Weights of a small transformer language model: 6034 steps.
MLP neurons of a small language model. Each row is named by its layer, matrix (up: input weights) and neuron, and shows model dimensions 64-319. Each number is 128 + 24 x the weight over its row's rms, rounded and kept within 0 to 255. Numbers have three digits each.
Before each neuron's rows, "fires after" lists the tokens most often just before its 100 highest values on Wikipedia text that the model never trained on.

fires after: " ", "\n", "-", " \"", " un", " ("
L12.up0:134092124124099157110143120166136105137116118124142122139124118107133133167118097119129132107134087125130116136107110133108160090146106152115137172145101122128088104138136130112132171160107175142064152136120174144151117149140098146166121123133119120151087164153118122156172119144102153119153087152114139115109111110153125168132122090124095101147162124123112114139160131096094087120111120124078086135170168123149132115161138122083134140160149147069085091147089125124171150137140119080121131135141119131165164125156161114123109156176128167114121151088108137132106154108122152177135173134133117113133125163195122116102131155144126155147133103161165118122121123136120090136160173087153124134158168158090155130131173138108117131156088138127117121122113147154144132110084097

fires after: " ", "1", " tw", "£", " $", " rec"
L17.up241:112099107102171115133123134175104123108145118138129141112097119107132165188167138116107115118099117124139128145134145152118086151122106129132140162109104109185087104141108138092114113167147145095124091133156100085172118131136150088122174135121132124129143111118125142118170082100097097148162102134149137101118127178136072135075132148148130168109130128111074106175124122136166153105117142142088107118117127159162113154128081141122112132118119174126147128167113106131125146149133159093130152101079105111125115144133124191110125131143115137152157101147168118125134167179077147121111145139117121134135151122104137099121148144144134126146108104113116076141149130125156090146119144132178134125135130134144135132107184082112137143115145137111103118139147118139175099151146135

fires after: " ", "2", "1", "0", " (", "5"
L5.up638:116119113109108094135144159102117095113136133115110126078128134078091142146073123113196174091114143127086127117172128130132100149118182125175097120155117194186129150137114158137107108122074094104093145131124124127132105177101127131147133115077138141126153124123145203119126166132133074138164144101114125150100125116105123129124155129125127129111100121114156147132153105114111107151144128155100106152080164111107126151149152165094163170171119160143125121140127137125120091160152160115084116121114125124114121135087131150153139143105157126145089125112124125114156116134117149107131183106125159110119159128123117111118108152123110126113129132134112086155087134107142115153137133109133122158144148144115113116165152157146162138101117061147094135089103130122163126117142149

fires after: ",", "1", " that"
L12.up5:150157094153154121139128118137140148122129076126100133103143147122160115091096125101135085157129117145104172138160099109126117063112121086166143115149095134112129146160154104123140129115122171142137132184096119104123135177102120112171103144174100097121158182144110179135128114172150152122102096130169107082126148121142138114094138078120145126135078133158064119125148130159139137183124105128171143151118121112130173093128152120139139147132082123112112123091095129157144098101140122091125125120151112161147147133150138152185099133141141143152119117110078134122135092116122153101116182102109140151144117140097169117144129130137120105112110139134127110122083148131121110108114146115153128088116150150151146123105177179109111124177153115135151093117130158127097099128107139

fires after: "\n", " the", ".", ";"
L5.up649:149128080124119113161093125118123077099137154129170122099149065102119102132113146141134122127148109135151174153110144104152132142099100109132138099106114168169164106124167134132094144118114114131143128126157221119142144097104115121145092139130190116167156148094118137133153155126136132117143072187150123149172130145105126103114145109090181097130134100143100109114161162156088175144106136128145124125117081103135116098207086136133102112133127128103138112093160119136147111098100088105133130081126110158110117127147128149126131144171100141126153157138101136127162146141163148134111131137147129121100110084119112076133101170134131117170135096139130176129108162156192111144156097118127099159078103080144133119119146150094115079128106136127127121144141112116144133120128115

fires after: ",", " (", " re", " sh", " se", " "
L15.up240:165104098112157126148145122126187131094099119143148149106151133121171160097152110127119114140126116113150166143153167116124138120137167070123136128108134103093112099114158141102147126128115116116149155122149116126146117142143076107130160131117126115116158078161130141125124166133094120113126142123161143181112117113088138126162129098100161112120106116126131169106164119180149091153130121140128106085119121131086127170077168137162163121172116126137143149140100117147154166118103180110162134095127110122105091106133112149134122110111115110150138120118118145125118137124113128094095108143076145105114115144152116139120167120141105113084066161127141111142130120131096115132162104078131123128185109172109112124141176101126095122112136128133112101124156098104104163119101119

fires after: "1", "8", "2", "0", "9", "5"
L5.up232:110130155156102160135137121128144070105113102161084115090126068109127086148124124135127159129191084116141129150176130113140153159113152089115089142116108141069086144138150071104113141107117117091127082138122127097119130138173146156163109113098115140120178124129134166170088144117117157096185136117123149149123141138117114103159152121143150096153132120129137107102149117168076143144119118140129143142102136134138124122122128204128135166149115158122147127126117124099143124113168121120128117175164129193094098168101144152158144119134114145105136120148094133079094153114080126151135140147093181120097162100144166109146113132119145124115141140076147147121103151171140130146150140135128101161100162082168117142112122119129135120160123109133149144099156133150142117102127103

fires after: ".", "\n", ").", "=="
L17.up210:123129133127094136114114090140160120125146111120154152118163115094158130126134131168084143082133142142126124127157148120095085124103102109080122154134078123059134105116136130121142124117158131154111154100146141147161154134143119112120100142095145108153124137123143126158124155144135097087150146127109161184134131125185154117126125128156125133123133150139117147143131143096159152121148118143143106136112111118121145135129094161174097161103113120125111112124087082107063115120136128130111109115115137110084134140144150114141118190140153115099132115150146139133155154116106134159089122135148127157163092159158178123129159124088094113207139120117134144126131096102128111154149125131148092141078129092136146124078144140133156090172139113145128117122116138136182122135123083

fires after: " ", "–", " a"
L20.up626:165145097122134118078152129101110136159089143122092100100143113125088176091107039124136120087091120134133091122092095103136119157121145123161095163135124141175131158117144122089138100159123156151149135143138105105119108089121165144105165126115114135141090132087163093128129110157110159140175093163121077139121113149157093133161107121153079090143113108123140126140157121141128144112105112137107080120132120120152139134106169121118143146116131124126150145141109135110110143116122130161111103123147125135090149131103153140150108163125117119150137175110116132154141120123125138162091168090192124138143150099153154059176121165142145129148097111140099143128113101143149137147151159141130125139174137122160127126123146149151150157133133134141130119130144136145164118108113125

fires after: " |", "\n", "."
L5.up390:116131167101093162079149134128099125144110078142128163130166159126094139152119104124079137127180151142150113124117104158164084173136120119144121106141124139165103106105145159121156175085082103115087150142133112132110097102080161167141129089098129117125149127125155135127093117132175095114158144183165115181124084134091124118114156150114155135141180121142130155096118112169138124130159134108102149108119158158108131086115135152128100153129101101125118109146128109104123130108108140113127127152132116148144095161183123091177150104178082159089101106146123150110125108118098092111116138132142140119127125133189134102177107120165140133172111140152095089110150162134103149121166129125104135136155119094122146111143118124125096136121124125131122141078157110156136136117107114

fires after: "==", " ==", "===", " ==="
L17.up631:114151108130134094191088131133129129128146090146160162110134106125073133127144109160140131130106111104112123140104124105148142104108120139106130143123138122067131157140117148122111143096120130115147146094148142136103107122175112142125130140142121088104095156157149125105109114135119086159110124133116170186093138154122150123108101138060102117140134104137112111145138099142104133152093131121121132145114126111121143107093147147129138122144117108169115137122139112125155109099118130163102177131134115122134141139128186154115145152149157112117120193095144143050135122114110096141141112148140139117098144094088159147121121152093141132163105142173057176123134174139150096162183153112128137155137177147121137123174139090161110111131172098171118132116118163123194134087125178

fires after: " at", " during", " to", " was", " on", " in"
L12.up235:117156098118101100142117154113124108141177164103104113123171136060157116096201101151150157124098122146107101100125090135141093112113098134115112142126113147115134078166118136140128151123105105118148101140090091089150122111088100161160129134111155105123155085133087123127128155123122117133089161107127118077117171188134200114083109145152125131151111118108120142136136143164142156127122127173161098134178158101107075114142133131103092155126118125117134111127099126106151131104151161152118151117109137134122119077147144092100117141150094089168118116097161144108093101132095120165116113118136114149083154121125139139137140135126133118136141109125071114127135171138115131117136108131094144139151136154143141088132136110140116126135140141118109124114098158179136192135115071

fires after: " in", " In", "In", " "
L17.up343:163095158163106139121126138119172104113153165141193169128101095134152161126158107162077117136135138147136121128115113095106141128156118078127111139132138113115150165171148121116098114134124125122156113148105151150150114137129136129108136145084131125163138127129096184135127115163143127103147111134107103150129106121122107126108088102102194151143143153126169164108173143138106093152174099125160129103132087112115158108132109152113125143126139141138069108131068090133123104132151098129097120153111142138104116141124155087125147104159133091146081156099087097144154160122110094100129137118142111169151145108171131138123147093118127103135208142136123127126117092137104134145130138160104124100131131120118123182139110133142101128115128172159140138135110141116126137158120124

fires after: " P", " St", " Dr", " D", " Votes", " S"
L15.up1230:145161100132124088172130138073123111142123087134125113117103138112135139173142160138109096146149104143115136130145113107111147094110151161114134121115083101123140102123169163078152130176109096142088156164167113148110094106130141129113105162147153174120149149111142128135114134124152160135158122138127125117104149101126150103147088131108102133121111133100150131159144140107096116141156095134152134100113141139115164143140106130120134163069172139139124147151159120133075147176160100107135090105121108081135125123159123077118132091094160096119125132105125168165147151118115136160123106139106133180103127109172156132137177138113155096095171127131101099142142134136096120117118101162136122065138120152100089149138133112112079145082137160072106144169139117163106095085107114

fires after: " on", " On", " was", " a", " cl", "On"
L12.up781:151125147185129118113136108123149088148192145075141093109104141085157145097139147095085118133132099119123144169108143118120107155143168103113136101098118107146128102110121125140179099102156175138138133152097099079129127140103126126099126138127131141116145147121129167081124128132100155102139119098112124151151131111118148096153139143157147137160118100123112091145113139124105113132106156158170154110128150126117104102135123148130164159138117172107141156139151097143110090141104128132151130098119150161118121109103153119141156137169101137188123152148122141116095116114102078165141149096104130132100120082142134128101113135098099152147101120120121146133146156154114143116117094135122091126152133171111139095161133177092161145149141123121116151118130141156109128151132158

fires after: " ", " |", ","
L20.up944:129113110141139104119149112127112140131086098083128151120197161112111123066125130127134143088144086145125077134096102107175171107127114143142158171147136162110114197181131101128122156129146127130156159183123138093158107139125109130126140106100098147096127127097177148105137132139125107125119116102105179116138106099132173145108151148130116179121090129102113151126115105120101126123150133101109186106126126139111100134114147149137152137162165122142150102127127158146144132096116128123101096115099070092105101113155111086153105132118175136119157157130130118169107111121153113185182113143159120140100108098145087123143117093138129096078141133142120105158098140158102125105127140101163125139134112162107110153092134104143124107152162149119134150126139107129122143172140143

fires after: ",", " hel"
L12.up380:111126153135148120142108142145113158144098147114142164154125117103142155122155138106179129114127109167175148115102143145160123087087113149122115086127136150113123158147184117133111122172157115139139143142083125129117149110124113102129130153162125110090137122108157130112117131159140125131130084145147138100161144107175147142111101149099151156095083164072089159092172121146119115106139085134157134163090170128100106166135142103112136151160143096058108108154128145153099156153118125108124108114121161142169130141146137178119110109088135130123129152135103139157067159135126150082175142117126144125094141101109078140135155096131118136114093158105131095114132119069115140135105115086194079125134138124151145082161111127119131133121162130122100113109133138131118161093162121

fires after: " in", "'", " In", " during", " made"
L12.up217:124073089098115107110111097143088120120161133145108104109137110139142140089138188155102134144147152138165129153152125152120148101158098108109134106126079141104164132134107180106134123173114123124159129154134096132164118109111110114081164113109147137162115131119111115105134098119150115147120188085099133125144104129144146164141129088100175156139141140114126137138156105137142113145087109186120137125143124126120115149143177113122136111143175094116126126137084087105189142105179090126154127141094116112099145077076173075138127115155129139170144136056154118131143154110119086156093122144163109108139131092119117149145122107127110143103137105135126104087125119140131135139158156153119138131154148133118169139116078126158122108170113101138165159128100139144132115119138141

fires after: " ", "\n", " ("
L12.up1100:108107140125115139119104165119129142117123129124157125129146155078103153115107130120171167126099135112096099116111130127182098133092133114181132160121151157117159139123122145123109159108124142114132124111138125107149065184097099133132143160119107137129139111110106116093150154147151097147161103113124131153127142147132143127083171122135117141143124137091103127154126118145137115205138126124076132135126136105146149109141129159108121144162109129148181143152149110138105124138132189136100102114096128119107110139098141154161119137157148122147168098134131122144147100106111132122128172127129122168133108140134166146126129103126109129102124120110115115145135111106094151109127144154175155114140082105140125127146108140155117143085117118140088131143108140153160107148172146

fires after: " ", "\n", " ("
L12.up1136:119104138119151128132088119105139154126135159136143142108118145131123108147096189148137098147104131138117145170116158074105160127118119141136177096146121088123120098142105115112146101163133180099099147170114140124133096104172166103135123155101096110106117153120103145156102137106131143111128077154134142100099133150178096139162059102162109143116101160113158105138136133156104061106156128139132149133166097154141148113104134155109163135114172164111079158123127112115132153133099142107106139157156144121116123139148057138116116121139191145142166132133134099127096135104111169128119116143141132165120147114103126129132143107138134110143102124096146118141167128125113096069151088124140102147136147123122128148115115100114131149144162086123096105150167149082142168130110114

fires after: "0", "–", "9", " "
L20.up983:094130103150143162127146140119133102140140153131134148135147136139081165160134094115111123121138130138123149138136116118094181116116092126106116098149099154158107112158140116145120132074087060134100126103109077157132103126130133127185112116105166150167120153117158132158148130149113124102161116163166104094122115163158121139101137182082133138102144106100150155155134142130151109148163131115148155106107096125115105151152136110125129152165160047159125143144127077190133099141093150145118155136127147167129131114094100134147158093159117130135149127145151085109162146151084125104132143077122160112130119179112120156169122137102123123139139085141106124145121125115072104099134098121139128151126131083109172122135147115108125120126107118136100126118135130196140097157086093

fires after: "==", " ==", "s"
L17.up510:108123145139115095153125094141139114165102125100181109143161144111131132143115087159162165167100095135130133114159115125163155124123159103106194143076150151125088142120111093093104129117111135121123155106118146121154130103104151137069146101159130144132125095096147127131151117119119142155119157138156135127099150119136122129149151167104113089142131106149089098146092106099143129172079117093108165133145145124127125133071145155115126138126140136119087144133145122152127141116168064113098143107124098126100149103103133141152198166092125104109087110114124131123131134139124135164128127140134137145127136112138124129143120152129125128151153145143140135146131150189120145127137164142120108132120153135129148114133092115123126104121161140129126119115093133189131107117095141

fires after: " |", ")"
L5.up121:076107148154127140092145131131124137135155138119141152120132118115068128130115142137095157120111132119146128136138155138115099163162146151174126111163113134143144122097163117216089150111116108169134108106126107126132075091093112145143102146126088120105153119107115097071136138113129104132156153085156153158115108139153133134146151115132097110114173105123109122089112132160121147121186124152110132148120147165109141107097153157138130129110099124144111108111123127115161087101129151141189157165140145137138128147176141103152177104177100088107111116151127146116117075089121135131098124133127141121123165135138131107183135103100089130127072137103114115135161167116102137135108155088120146103158137099132127075078153156097086134148074129191150134128155129098130126176140140

fires after: "\n", "."
L20.up1275:142119121146151101160198109116123113150159131162118153116132061114131093129138135174143106109125082100106102116162121141167126149097128121095129114136153133163138131130143147077105150107095104127155115117170117093153108111116132136159123142177139173124116124164103113145127113141140132165111091135124134112095090126162148124147125143150119101130080132135131096122099138134127143150125094125115134168093137141111129143158164150140101117087101139140176143157150112107104098119130123127135112130126131134128155157128142164097145131144122093095102123116159158138106173160095109084141115100104102164132111128159180126138108089140083160104152131162154141119110104181104108080124158094125125128170112133123129136161156177104100112146123162068112144138177110146133138068136121

fires after: " ", "'", " (", " m", " a"
L17.up64:092136147117107122102113095126144137088148135141124158106126124129071154145137088104126126146098123176109167135130168150154104125127142123140154138054087118152155108127102101099134126122142136136131090100142148143116131120141128137121165067095151166112133141152143128100127131126106138119169125108135172119152123158110110129129162102131163130142140092134119155115157100125093085171130101090116167143126127122114143152107123174091134096139132134110152123148156143081146180150091125099140123168133119094104139094119136125161072105139169113140145165139153112160112168130129113093137100133157137128138118087150103110086128123158115149113126120131115130132172118152135107146180093131122101146141170177108110137126156142131110117130124138172108115085138135135134138108110115

fires after: ".", "==", "\n", "-", "–"
L12.up614:050106089140118119102142118110157103114130147133119113143121102118128133066127156150145080090114107121131152129123154141140154138117156141124110146128113189140148134138121124129105130057127104116150081134138101121162128118103142146132186134097137125139134145146103135185157146116134111168154111139125128097129096150102086132159133137117129144130114162108137100097126108153098125144121136159120110102124102162139157161205171129105125128152127138140129137149163116120136156098139142086134110113129148108123148137111110143099129086166139166108138144092129050152158147107129111168113154152155139166128126101108151142147145171099132105137141181154135145176116102128124121121122142106109104066135107131099087119123144153154138076140130132109111114127079089132115106149172110

fires after: " G", " P", " D", " B", " L"
L15.up1029:121119131151167109148128109181177124130155147175152121099138166117168123103152126131104163142100130139128134156078105141094071166164134083109128161110133137147173147125198139134134095068103146162092161147146110130149087135142110144112091106132156183113146137096075101131124114159143147116117122141155108102088082104096135138135123153113132129137112123143111161113125181111126141156125073140166134122139124148115138107118119136144155134103138109140100121124133123141152132179127121118125171132147139106137128116090119134140119092132146142133123139133117110111115123160144123109081147167096126152105136147129098093083106153149184124146135096105120128141138090163125130117126095164137141079126116099120154136114144163155115102115122162099147140094157169179114144104100117

fires after: ".", " the", " a", " was", "\n"
L5.up88:119130094121144091099111142120144096115162145122146090118134119112123108134124072062123121152127126145099167134106120113147160118128127142124147157109118069110148164089092129128081091159084136129152125154132170099118155160127095109108151104106140134152134120153140110145117128124129121158118130171120139178146142089141140090104131137147163151170139176133108145128081179174138117116097153130168125193110138120142123141137161141124114138126137119144134131077111157106161119128136178157150111131154140113099114133133131154130111163107128151151091114180135140111143114105153126156132099093114146130106134136122144132104177122081140130124075098093164117159117114147141162120116140099103102125138131174112145084112184134088103112155137151127109077139170148139122140152101154

fires after: "-", " \"", "–", " ("
L12.up572:086161093153151103133106128130144106125134100127103158168118131089113176118132158115131177124129087098130099143126118090119138117138142148150126142168122145126100093091120127162122146104083143092111106146133095133163136161130116146118084100114114114108141119117115118178128170129100103073143097168133113189115096186159107138124143133157131139141119118174086108122124113150140123125117144158118159118163166170130184129167165113158124132113136110137105117111129108130129141128143156111149132128162123125120149107148126125086168097108110172113133092174145085147130154169107106142107143112124115160148122128181124125093121059131130133115108109130157156125134094115110119115145169112132080157139138143145103136162134134140109106136106114090118113107118104109110128141098134

fires after: "1", "–", "9", "5", ")", "7"
L12.up123:102149141136119137091162141124150122100123115156129141102142122111145159107107130108109158140119178152106143147132079128162126151147166112144107147120115127176135132066161119135109119117101119157098159167108117150114157120118155109122106079121119100180121105119131148121134162141169141093168152176098113111146133125123133128158131164088096144124087065142146150159151139144097139121142157145153085140117121145137181108144115140141108158139118096110103168113079120129107146127156117121113138109115176145101137122100109144127124159140105102117179101085178141092138126192118147162120084114128114137119153074143132137133160181142154132125111115163154095111077119146125104144096096158136144132118087153108129131125129176140143095115145133144112138121075122093094103121109104

fires after: " |"
L5.up571:104114121114149124052121124105096157167115098157120131097124128132143116118112112136108178112093132106133116115103114143108088103141152110138135139135107147210140124117119082114124118142106062140124153113187102148103136096144136178118141127117115046099134131098166151146142129126130168092129130193130119136120119114115186153129107187159120104095129122140117133110122156142143132120151133114095147165092150107107134131142113184123125130152098169122127156129084103087140134123152177109129135132120123134158123144135123064137134125130124125068106111123092150129140103102107163147155142122111104134105141129147154117159138135124142125163121142151113100134103095124170122146131115126101154162117162126125172149132145155136132124086125113121111131139114122141140140144108104

fires after: " p", " s", " t", " T", " the", " S"
L15.up71:105152115150121103160102140106109151133124114135174108098097125131156088152154162148110112111135139112125089099101129154136099114147174152120160125164104141092128154171111140146137092175108174098076140123135139156090076166115110116130098122101143127161187106113112123129107171135096114109129133133154122127089149142158149099090154149091104085164129090133148138155120132098131116117121121125132123143141118145112126109111137128119155118121169113167157122101158135163127099162111102121161161164118127099127145087130116140106159057153124171129127138125136133160142130098134122105154124161122146148096163142098124143115096112120118135136127175117116128157150104132180143135141121166157098119084173154144142146121144140125132094135116123120105156084132115106155077117111151

fires after: " is", " =", " was", "\n", " a"
L12.up1099:132108123142158151121117109151125101119081156065120115125151103162120087114156092126125120139102147146150127084136132132130121120130097126108147137147141115063122137127133139152122181157136145134138143152128137161152096091082130118138146110114164149127146139116113118131152121115139130146096143119104109155129128126117100150150151104144106151142153099128131086117166140088136108164170133122099113080125187126065127094122174118166097142096129137122132125141124089142153110171152141135167120181102132115102133113103158154137133135144174158136146136105151120127164104121137097139106143125139145087153136123154158115115161139104148156096090124133135109072148125077090133150170168139167130136120123141111184155098100119133090101126136163149105130133106178165117110107102133

fires after: " ", " the", " on", "°", "ed"
L12.up543:096088117138120147149097115146111084116095141093143125151150175106150123121156126167117145107126149072127093130123127108143127138117092133138100125132128110119161154134161120175121118109109126100147178112115104147187106150112084142118120115162148124110128136121105170132148124117127140106130119171105116084109109133131167148084146089124127141147103112130173156132139132140096122159131116145115138118103141115152128120186137091092144147161159144141156134132123114118172136115121172139136101147083133141135134106136154102151115135149123126141107125161120078065133145133136142157150140190128132195131109132090146135087095123093069133151133127115102103116157175134124130107131142119171102119162191126131110146113134100153140167163059098065107114102105107139163139148113118

fires after: " U", " P", " S", " N", " p"
L15.up113:135134157153121102152114133152120116134125149160146112135127116111084163131125167099120105172107115144141101087129145146150142110122156154126144115112128099122134121147136159103163121122096192104065128131092125174107106161131185099134112086171121109131107140162151085151158112130135114106109151126170138127108142113129178100141142094138127147068116148129211152108120139114138139131134125112129104151080171117104133099136121081184097168145123116166121132130154109121104129114147110086113158143139120140111108105166132153110127097132096147087137146140158112116125162102119129145116156119161159146124156141131158168137178090157109086132136143098131145101066119099150125113103168124098148065128119138124144151101131117126119172134142122158136170122129164127139121093120109

fires after: " ", "1", " (", "2", "\n"
L17.up985:094112150164125108109128141150135123079133115123168156130187142094122106134129123125117133106126140138099141133091131133110093099104122096117116181126140110102107121154141155116094147112123116059105139107147118149178104149113139126118126139100092150150134128142114174105133150130143116166137126131162150125109147124129112135133110108112101167131133143134106134183114119137111101117188134147147129151093135106131131099120151159153118143116124145122131142129165130153150160150149203112130089141155093122105109187088144158159117139122110085138122092129071157110095121127106196126161186153182143161125163114130123153083136112144082134128149127101134105155109104137086131133141126107128130114126151131160124105085138123166139122129097134116108135114133136133201118135144144

fires after: " ", " c", "4", " on", "3"
L15.up317:142144175123153142104173128122099165164134154139148090104108152129146188121104166117069155137137114124127163112149127166118107120133147088129128166158149106090162145151113088144070129109134151104133121112128075155103106156147121113130085129167123103127105113120122111089095138073167122122151114119122169160143146156128181135073116071132135120149162090154132157159143173124137108168108128195087128108126117128099160103140180137105132135124131156173121108100149150125133141124135154132065165138107125128126151087146138161127119141130121109141129079099117098100160181143098142113136131141112176123113133120116131136130125095076122101138111097082111152096156144131116099134115131119118102138116112139148132131129107138140126098160101113110111138155129145117133127145182116

fires after: "9", "1", " p", "i", "0", " P"
L20.up60:117096118119155104127169133132139110188146173152117156114130134104118129114096120159102125086095088102117119151103126128165140104090126096137081162131140145080150135158170130142122083070069113104151142099106117161141126124124133095108122127102129129102125145121134135146126155111165111114114108140129132145136139120133145083115099132092144130148066107120132107154120146144112117099141168095130080175136121119107134076124084134074120158129137137165054141132112112127135084109104107150094130155140155160142122126132113172134146107112120166128135135143152139164142137150151105130138180120100140141158128148113114189162126127131087135109110146132175141099115158147134161167139136113102131102104125142142118147139148138111110148100160125107112117118138138196132103163112120

fires after: " ", "|", " |"
L12.up370:111100115149173121101147113128106090109156129120121080111135149122109134113132133170096143126148105099099123142090154111122097148145113154136176147136136110151151133148142144128100146192160116108091197146162114150136118102175140100106093132163152136140092129142070135128115173128095154148138121143120155159109158150139117171174104121138142140167092148085077135145118152115167137121126130108126123097113133091128103126157121103095161149079100137146138166108091128144137133115071143077153109126106175114126141144125089127091168128149140120134177131128127095149113176164133159137137105127183118111151121139116090128132104112141133155132109154140140110159133096172108102127114135151155156143096160129165151146109155127117154118108146143138117109122125135133183123128122130

fires after: ".", " in", "\n", ")."
L12.up1186:132135126120099139119129123155152133150116165145120124116113096105164112140136124137078149115171119116139100124113113186077125115096112128119112150112140134128130156150160099123081140131170129085140110133129108118137155158170136116136138089155162148133111161092103125132116080122152133132186114157111114144095132123154126109146115133136128164134118116167107089155149150133145170148120143118095106096132122149111095114163085173142121176093071112119125116143120110094136088091132127181132119147105124150088156101147123119132129157151045127148125094153102168113177098111150123146125101155153137125088132129181148139157124163149121116168118089114120083105114146141115135144160126122181160103113079136108125145139148172130127092131082110153125089145126092101161120139080114

fires after: ".", " |"
L6.up685:134119125144151124105126116097126120155093120127188110124113098158126094101119087091088128127122150120176153082143169114157084128120097119144184125140112166160134107074127127100125113140098122136140129051136109106123123113126133132124117104110155114084107153139128149105156101129131115142113101143172124173120113105119136130107160144149160108108126152170140125077110092169158142188170126095134110108105105163116078094107157153158123112140147108089166170132104128134168177097136121120165144126135103137137109122168099111123127123114085069117125115143089106153149099125091101126149153123127143130088143127122121130184123115104136106160105152142132096185158153123108117133117130151133162136138117136133116101148169141168142126153118160130151118129134144157128098137138152

fires after: "9", " (", "0", " \""
L20.up1137:105125123188129102134138141075166146149079128139126180151147110101135122124133117118116106113163093144146145143101155071109155148102139156108094123129132099107137118115128133138139147127096077124171149136153159129149116119131107127103123144116128110134179151114108166128133116152109142136088099111127144110116131128115107152131130094177116118137109130116139134115122083178117145125128123137134107111142147159100136098130106168103100101114116152169132142128162142151172169110107126167148133117162107105123077158089132128143178146130109162083146101122122104102096133111072114143131103129124111141109153160109146103175164146105129162104121093118102134099107120084108118177144092169140132149145103129148092145090132077146104118131176146133112151085134129157114137097124187

fires after: " P", " ", " p", " N", " n"
L17.up25:116100099136147137120155137090130102143115096134177177097075166140135141151147124109156149126080105133140111144079182100156149125141078144120130142130083103111129132150144150145098065151134105143115101128134131124086120143124156162113164105166167101136090119108169088159138153090128107109126132115154131097094104099164112128117131128157123130126154110147149120112120172123094100157104112107100179109131101135145172141090111142155137100128121123118145112118125133095141107082140110120134160116087160195110111120146133158111152104108115123106125127128141139142099129152087112119119128136166136153123099157195105136126145157123108114149110124104116091156124115137117083118121183109105123097121154159095121144110144102143102147106107102133147126114121162128155097125101128

fires after: " as", ",", " was", " is", " be"
L12.up56:143114171110146137109140133103113135121080133116095118097188126125140130137152131107129113159162102113104104102110102155139137139105097120108156133085141149105112133138127111124148097147141108101117129152139125135122165097072159137184167113159137083123131123106131164134179147152160119141156152093134162139131127095154113112131153094094133135095083147127134124139121123157152104124138117124182115132082176126119133139155158140151101139141130125141099166137105145118129111124106136149179124118108128081114139145139134166140140125126126133177145141074137156110108120162104092143087115136100164107140120116125140123126110128073122132115072097137124140103126142157120134169134155112116129139165125142092160088166094168149121109116137114122132115117118224094139156157104089

fires after: "1", "2", " ", "3"
L15.up1266:058073135125135118144111126153116126136105111150127147122141119071124139151142117097157153126080116134106128152103161119148082122119112104120109127144117138165108101144148126139089140097131109103104145149117138143153141131087090094143132115116079133134122109115094117144158179093141107149123124137133143129094160168131130129130158145158096133160143141139125154138155130124143118130149112132150104158101141105068128082149121163122137144119125116168142132114156113175166144135165163103133116097130132120081103177154163152146118130178107114155104127126095116096106089147116130107139165143169164151139151136153128139085104088117094135151091091105118130134149104128142112133155117110155153174147112114151124087133156092142145122145151117115105118126138146129183109161156128

fires after: ",", "\n", " (", ".", "-", "),"
L12.up907:150126161101127132137132127110144173132143095124084098131136104117181132126136103093131133116129121088145144131102168087138150101124157124080117117174162061127164103144123050138161138089149129130143073158160118120153078109164137107118140101119165168131159151101084138142160108083122138107154080120146071126094159108115126122134163092132083144123099142133122150134135163149143088178123133174131117101120098165110154103119117156161112106163126092097113115143106163160126153111103132103116176113094141123159093144128132148106132149151130108100181093126094137106121136170141153117116134116109106190137136144114143143153134118128111142130128162148149119127096118090109104136123113112139126132160126144128131096131139096114125137155145131120115134144087128118153101118102152

fires after: "0", ",", ":", "8"
L17.up543:139148167118108106157127138157150147127114150156121138132183106092101137150134090127114140125129157185105156095120077192134140137150160108143154119103108166106124132115119125097120157164136104129092131101123165111131184126161143143135134118102104119089107129119131147112152173138131104121109091155124099142147139121117134142137134112097097109137096143101117102143067149138115110104183117129114097150146133106127131146089146110134105106124155139125138113165167125127120112142116127131124121099162127143110124116140091147111154102135125107135129142163170132119135100124139106119160157147123162167072178128097133165144125101129081122113090134129117080107106152099145093128107119114119107151134145144114076131147135164107141159097072096096129089078163081137152105127144123